{"n_layer": 14, "d_model": 160, "n_head": 2, "n_kv_head": 2, "head_dim": 64, "d_mlp": 640, "vocab_size": 2048, "activation": "geglu", "norm": "rmsnorm", "norm_place": "pre", "norm_eps": 1e-05, "positions": "rope", "rope_base": 10000.0, "rope_fraction": 1.0, "qk_norm": false, "attn_scale": 0.125, "bias": "none", "tie_embeddings": false, "parallel_block": false, "init": "orth", "init_std_qkv": 0.0374, "init_std_o": 0.0, "init_std_up": 0.0374, "init_std_down": 0.0, "optimizer": "adamw", "lr": 0.00152, "beta1": 0.9, "beta2": 0.98, "weight_decay": 0.057, "lr_head": 0.0043, "grad_clip": 2.0, "warmup_steps": 284, "schedule": "wsd", "decay_fraction": 0.743, "decay_shape": "linear", "final_lr_fraction": 0.0, "batch_tokens": 8192, "seq_len": 1024, "doc_mask": true, "train_tokens": 102800000, "steps": 12549, "dataset": "wikipedia_en"}
MLP neurons of a small language model. Each row is named by its layer, matrix (gate and up: input weights) and neuron, and shows model dimensions 0-159. Each number is 128 + 24 x the weight over its row's rms, rounded and kept within 0 to 255. Numbers have three digits each. A neuron's up and down rows have the sign that makes its largest values positive.
Before each neuron's rows, "fires after" lists the tokens most often just before its 100 highest values on Wikipedia text that the model never trained on.

fires after: " de", " Ma", " su", " po", "ta"
L9.gate545:105165102159114121146097106096159129114153164136079121090094059089125133155117159144090112109125128115189112136146143135111146104131141093180137080103144110145104163135164088102112116124145109181123123092140113124155147135156129155116157169120121159137115139090147151131141105156144142113125120124132151192128144109160173101142137113109153122116131133135128174118113128164100143144114139106103119124155123130148157124139134133098125116080150159147166094117154089120119103121131135
L9.up545:145100160136117131158114166147118118145087102119124102132070120118099142143143136092139135127115162129134100122159064094109123138136186126182134071130093144085104127126142182139121148123138133138124146163124126143165136115133114136133168134115117135143111171070144139129128165108113092118095142117138187110155164133126155139116127128133214147151159154150125088171153105108131108128126107118139135120119161139146107128123136143115109150106083120128123142153152102113126132100137160

fires after: " In", "N", " Di", " in", " Al", " di"
L8.gate529:101083141130116135126116118139148146130123157125148134119145122155134140092101102126139135120129143135134126080132151145115122110131178132154106113158172090151120124112098139117073077136137117110124139119116176139134133129165079111142155137125105140104112152115176143137112126132161118118131119122098145169140127121105153140137121157088174145110062130154099163194162130149135117141124130129148154110118097119151100139148114126103108126106100139147136139152168182065109114055094100
L8.up529:120123189165126146113111147094106144089143112097074152128185123101155116130127088118126104141108123103143161109154162129149087169104134120135112152138133124115155130151144086098180136077120106141089106116151118159113124118127098123116139141107111147140142105169128192104118152130114092147138073129188150125167138120090133148098145115137132128159115111132106135111144111118112121139112111181168080135138171100123123126115144144121109100108125122108104088155126144121121130167121135

fires after: " de", " De", " U", " B", " |", " Ju"
L7.gate9:140163149134112126120092115118161149075142140128083119090158125102114167089133119152148096092124108109154129146121137174148096108119130156135100095108140114100109129097113141152118121132140107135129083109118125165156147123132114106137133088135139118125124155169182150152199103148104114119133103121080139161147123129177154137164149099163148156144141189139137150142092167141101124138138120161133156116178131097121134099087154125105101101133141136110130166127157117138105139137150101
L7.up9:162104127135118139077145100137107112124091147149120115141129103127091123123149140128127146114121113144117152169123125132083162116156133118154145078090112144064139188117108114152109159154168135102114100151132121133139168113117151111154127138107151097094108154129112131133172140055121184121118152127109146132146100133147116106147183104133129138108156191163120131175121117125146145101150172147128138124104117130128140124193102121137132108108145118118136140119154082136147119086129118

fires after: " D", "D", "t", "al", "l"
L7.gate149:124113104133116125139122127091180118130124180114124112152133120081135182125149135140125130093128172123142160108142103162106177092113154161159112086139182115130073153086129108125136141121169122136106110126120150123111179135115096122175101149095144134137120133088140109110160131105133148112136098124108156135120131092130141120146134136117161177134127158169154181168107152162111114114141151135140144103113119115151111098081106121128103101151136149133154124105147123184136107087121126
L7.up149:150134099122131087168121106145132124185096146157112107115119118143112164091167115135140112144137163129154131110126133143167086158148126139107157094140140148121157107099114109144148118108143146118132114093136115120088141129153150134112172132102120144099111119138090132106188154160182166145165124133096110121151130104107146110156081111112107148140139170154126135122097135151152117140132085106124114179117106102184153090135151126147170106135127143098134062098161138146147126137151119

fires after: " (", "-", " \"", " con", " in", "\n"
L6.gate88:144147132118141142162152116107146146074122145142129098102152134133137119109129114133155120093101141157142158073140123140124171123099114116145131107154112143148097158139086141130091113146146143136110129073142159058133137069154060132149140127138163165101130152118179138115171160134099136108149129113135146127103144108160147124142138134117122126170148142131183147107147146129138113117127105124147132089159130178108125109102119171099132098070142122142120130130136092167087129113132148
L6.up88:156113084119125129171150136124137114135100142105107148116155167115125156133109120120136156139117146176096127109147078171184133124101092077133121136120139107182128111134107145115150181117128140163116119089135136060131111141144135098136161128126123153119146139092115142115167172134105126133107177070117096129109133089144119128121156155126158117121116140134151187143131186111126112114176143124128154122148117161093112119137132132129104124110114152140122084104152098176137139138142142

fires after: "s", " S", "S", "ing", "\""
L8.gate113:084139137139135125121094121122152126112124136142107103141060107135105111137103103141115133148084116120125166124075125055129150147122166138153170109148157094121129143124121123106114121164095116109068135131125145143125171132169132144125112129115131165108172117109137124114140123147138100150127146119100154131095142143145148103127046133181160090182131156101115131155134112116115142133103156093129146144111127173123153113103098130079149109128124130124117137150140155091137104133087157
L8.up113:117114133115115165113139178132124123112128111161155141123147137162112128177157124127113172159126138127122142130140104138127133199161144125134104153132135106151105142191156151116135136131129105123106144129147161140126137065143129116145157131144113135150134158098141099127121152128154091111082150097134142083134133121142116114157142119118109129122095112116134100135172097070137115089127170124166138165127179113134099122134110159169183125147132064138150087088149093123124105122127165

fires after: " do", " re", " h", "cc", " Do", "l"
L7.gate503:158118120105130130129122151113180180124110146098188147146150079073109132111116116116088103112142119132144133095120144117106127097132118182194130135154167128094111141133132111103106108152135147122099108148144130146110157128142125146116120158146133122120139105138125120085164088120124106125095157209143150115143106137131122159096112115135129116131149140173128153161160113165156139126074123134128108117150129087115132101143110132123143093076142141132131122104082113177101152105137116
L7.up503:155120152140129111163145122126152106122129103131160103148152102176100115087131149154130171132144119161129137125093140097110144093136150087097127179104122135096133118158121155140150141179122132111152169138160102126144143156148139160133117136134147128140094124147134145127161109130147108123108167130096099113111148154150148120095168131176135121111156125165124082095106054128112166142125137184140127149129080109090063142125125128106148154144114157164144147140111110143090121130109147

fires after: "C", "S", "s", "D", " S", "T"
L6.gate349:121165123130125105149109143092154153136176132144134110163131156168155140107113072170134121124110112119174146071133116117135163177152131132100144081130148092129094104173087094122112119131134095117130147129125165101094148075128105141131117130133117113091124145076148147122140130144121110147143078120134127126152115141140194146138107102096098124184120111116108149171132137147152084128095136144154134134174156122136099123166099154109140099114134114114109128141149109107126107138144120
L6.up349:195136140127153152142117169144146111132073109112088153149134157124128115128128131121106113147162148132134128151122112135112113140123116098124149128144140101163125136150147135078173130104156088152082108118118134113116126140154156111079169120154091120113135117065156079126186142122177132149127098106134131092119151156099126108127151126162148128191132134130136147130145126133141043134140144108151142143121104140125108114129109119122136090108146132116102102123130133155186156109093110

fires after: "\n", "."
L6.gate325:120111110150147141161146146132134144130117156107115090146105104080149138078179131158102097119153094154164128096127160151098106155134134127142106093142131144119114105122139133155121137111106137101133185094112163106102117107170107164137108122114149150124119133078177129098126123147090129088113079158126136156149140123155168124151110104117116149138126161159122161113132108151117091128092113149153128120114148153068120151142070137112113136112111114120130162164172140086127094161134122
L6.up325:102077130120122136187129113111146129127124158095090114122104079100114174073157137163072099106155080137176136132127174188166119128107112130104128109143119135132120105121134116130136132134101137104155152110115120093121094137182139150177090116142114163136112101114136122118144133130144111113151099121126126151118162099165178111155113120150089154109120140133176159104111135117153115126130124138143121112146140131110100122115077137115121165108142150144138122148114137119157082173143117

fires after: " ", " S", " re", " h", " was", " f"
L6.gate260:130127112131112129098167100100137066103171154131119093142197110112104171143150118102142066080117084160128152132114106177152141126094109114161108121141125118168116178098097111131095089145129113145179136142113135117135115132139130126136179123158146140106131134153155087119192130137152138107108129129138133153133139127119168140131138148143128121109162169120140139125106177135111107144114103142146146099141121094146127136156106114095172099120150097142152105126122122126093151124115149
L6.up260:114082109151133147097158098085137074103173148130094114109169150141116185169144109109094099133170127170112140141110093140135161083124099103155122117151170106156115162134102152141110132114115097164134127134123092120130159158129140105097174125166127137126120128158130151137151125151145114106126114121131106105120138117121116126104129163174113156155174151112148140136152131138146100142160139111147105101125121093128127128135153104100124092130158087136148132166101106194123105161142151

fires after: "\n", " ", " \"", "C", "."
L6.gate201:133144093157150136131155202080152154103144143095140090116146121116174150099138088182108137133098101139154148122150114122100144132137134142140112116121129130161131147139121133160112119136114132152125133079109183098138155083139109127126157132112154146118160144112173113099151154119132152093112080138149146116119113139144173137111126131134156130124104108133133179154134115139122140109140146163134127079151120145059108137155090123090123097065145100110126139137125121115107149137177118
L6.up201:136124091116107142147116169119124134139130145110098130130152146111123167109122134127104124132151105158108149150112131183131170133123100112135122110110135120162157089133106116150145114119083146147152082124118141073117105102157128106141135065160106144171194131153142128094168139125174153098139124124150128119125120100126091120153155144155151148111107094136152175134137126111177101103163172140137129078150138166073105121144124150113117132128161165127125164143108096138143160127160136

fires after: "s", "ra", " S", " Du"
L8.gate544:103148111127130109141156117123154169108126113110055140138099121130132150159090121148129169116113140107122127101133132114099132144084127136106141110148140103118123147146122079089101098145110164130143154081095145097150141150162127103100146139161087153098143105154150153117163148138153095160116123139152124109129123146127200124158106124138120105178148127070127135119140094086122156128128179133132126110193131108109107124139090154097136146114143147104126080127153148126133103161111129
L8.up544:097085096079114125174123103190126140126122136150097095158095125146109112135137117112113134102138125102097124116114114138087152096149131114126148133105111112103137129150115115092120069137086128124151100121143176136135133103114104089128139128098104124096148151127098121112191187146142134112152103107165124160104173155088147156164123142100100167127115137126123152130150131086145139122130162130133162118129086127159104138151139129106128195112113151096143108105159107110137140092128135

fires after: " ", " b", " f", " g", "-"
L9.gate447:142132153170117140103122138136153134101141126118125091121154122107116125144121116148126115088126102153166120111121110149156133128126093174148151126114122119114098111144103133145113121172138169150111130146127113133118148101130137092105119137143104109092155134167165089153135146130130153123126125163094089117124093160127112096158127115172165078136146163092134126123127102128165090171155162157126111065158128088106139168167115125113113123105162140091178137141113134119131183075174155
L9.up447:143130131145144159124065168093152133135130109166142114122140148131148164127120110102089102155135094142118111149130121124126138101107160115138130097164153101108130128078129156131108169145146142116155105090140178139123126121139066141141150076174137133137123123140128115118123084139117108161130104158160114106178163119150185098106148151157104121145155144159148150118143141124160135165131127092145112116134155111114107099081101125145111117147167136166113191126158124103113143130088130

fires after: "s", " of", " to", ".", " In", " S"
L9.gate215:102115092110187142115143174098185132123130111086144125139131127149193149113116134144156127157099157118131145123137106086101146137094129147160112110127179116125109122142126116083121084123143145144102131100122139093101112115185139165152141153172098135114119122109145115106107117119116126140123122149133115097132094131129145142171098106114141137131096140119173121193132124097133085151154127126070121114178117117150119104124085110162121115118127120152105138087167110136114085109134134
L9.up215:130122124128128110141113170146112151177171139171114139127110150156134133133131072118154122135124126139150109144111136130111129118105119106195138101096149162118124150117150106079122112127136117112088118129122115112143199110109145125115104128145132148150075131153140125043158145082156133132105114109142109139092162124157123144123136128083135091160103146147128178163134103097104093112136119069110142129114107148125179112102128162132130153095144119142128109120160121160115140095111138

fires after: " ", " re", " h", " pro", " w", " sp"
L7.gate430:130149112144097111150097092120165170114137158152124093119093111101126106118063139146099100125164138168141095123070132104101117071142122159130141133109151150122125149069153078145074135132130121121154125151103130139134152130148120122115126161134134107129155143168167136152166132114174160078138112154148141139106134106139125091174149105145095105082156130140169151132137151133088105152111113123128101108114113128106156123112100131117151134097114102151157146151113163125139144117150129
L7.up430:146113118142110153110132121132165145165124121175106085154132144119134147081150119119131170139129080152153117153093151084131145153149135112150143138160087132107119136125121155131090127124111127148174096118139168107105145142142137153137129142100143183150154102107161119150170157123090131079135173131148164087100081109157163123153128114127126105139120111096173117127123076114126137142128130160145123123126133115117139130095104129146139113105141159213116118125100079163129129126145140

fires after: " ma", " Ma", "s", " po", " ca", "ma"
L7.gate249:132177132142148166137116126105146164099123103156125130155125093116129142095129132164110115126074152139138103142136147165173132132078164108139070099140126103126134162093119112109122126125123126101125112111138149144129120128146117166153131137104138151136143103096175127115122164134152126090150117149135194179134153126144149089138142128109147111125211126134116127109126136138116138144125115161119121111139099110155134091101125150098118152129139128118128128130178137134075051081137165
L7.up249:116159161127122143142083129135128162122097126196133154105115142113151149147140114180133095137134167127111154117141134131099059100134135108097115127193136094138100148138156105090147139163126122082140106102098138109127156126129100096071142113115121147128149104110163122126106115086119158107138128121189140110155141140132125147146092143156150159108139115119134085183186124118138134111125142123145120127133146096137114133146151118150137091097137099132133131147085143127100074118142142

fires after: " de", " De", " At", "In", "di", " Do"
L9.gate114:112167137147138161135142118122150148136124161068102152134112112115105103090134099159114076101113154126153168136135100097149117123112144126148094101069150123099099115113094149139098145106152089146133174079135129141109176123125060099121139154094122116151131138132124131116149134137112115113148079100120105167150124120174169102140156085120169140105111114151130142118107152144080118163115095138108121100120137148162122123126135151098131140084086143133147116138124105129125089132110146
L9.up114:167150091164086123150105143122133105115135164117109134122169110125162129151133125095098128120166151141182096093166105133089172097131156108114127138099159127098133128107116134121093127119143131156120131144151112120163159089143082143134151152157131157162111159105123179118140137053112164117101122156096162119151149132125136109185140150111114118127122123168131181161125159137144125106127169096101080127127141140179113129133117154110123110102137157152129138120118142147142150104130120

fires after: " Di", " E", "di", "N", "E", "L"
L8.gate509:122136169115136078117133138113113160138168072138121119112136068142142137135139160104150123100086113078126154125110120133149149120102109164200136127141126079063133140142108098127119126113113130137127138148135143130147152102112122123177168118092110124109144115145139152126133148106140128089122128098101125157127150155096162134145137068071168102101072161114103132114109123142147116146125114133117105122139105128112107122150117155080121128109119116124152086114136130099100166127172146
L8.up509:171149144150160137119110151152161168143098097089110154169150102139129135130087082131102140103144140125149144154139135098128148156117158114081110104157153178118147111140146107108105104112130150174064104074138126109145139115104127142113176164117124142103155111142164130085087130138138103175137079168146093095116099116121176127115116138129143124129109134140116115139088106098154127108133156154138117107099117096127110135091116141083120112133137118103104134129171120127132127160140137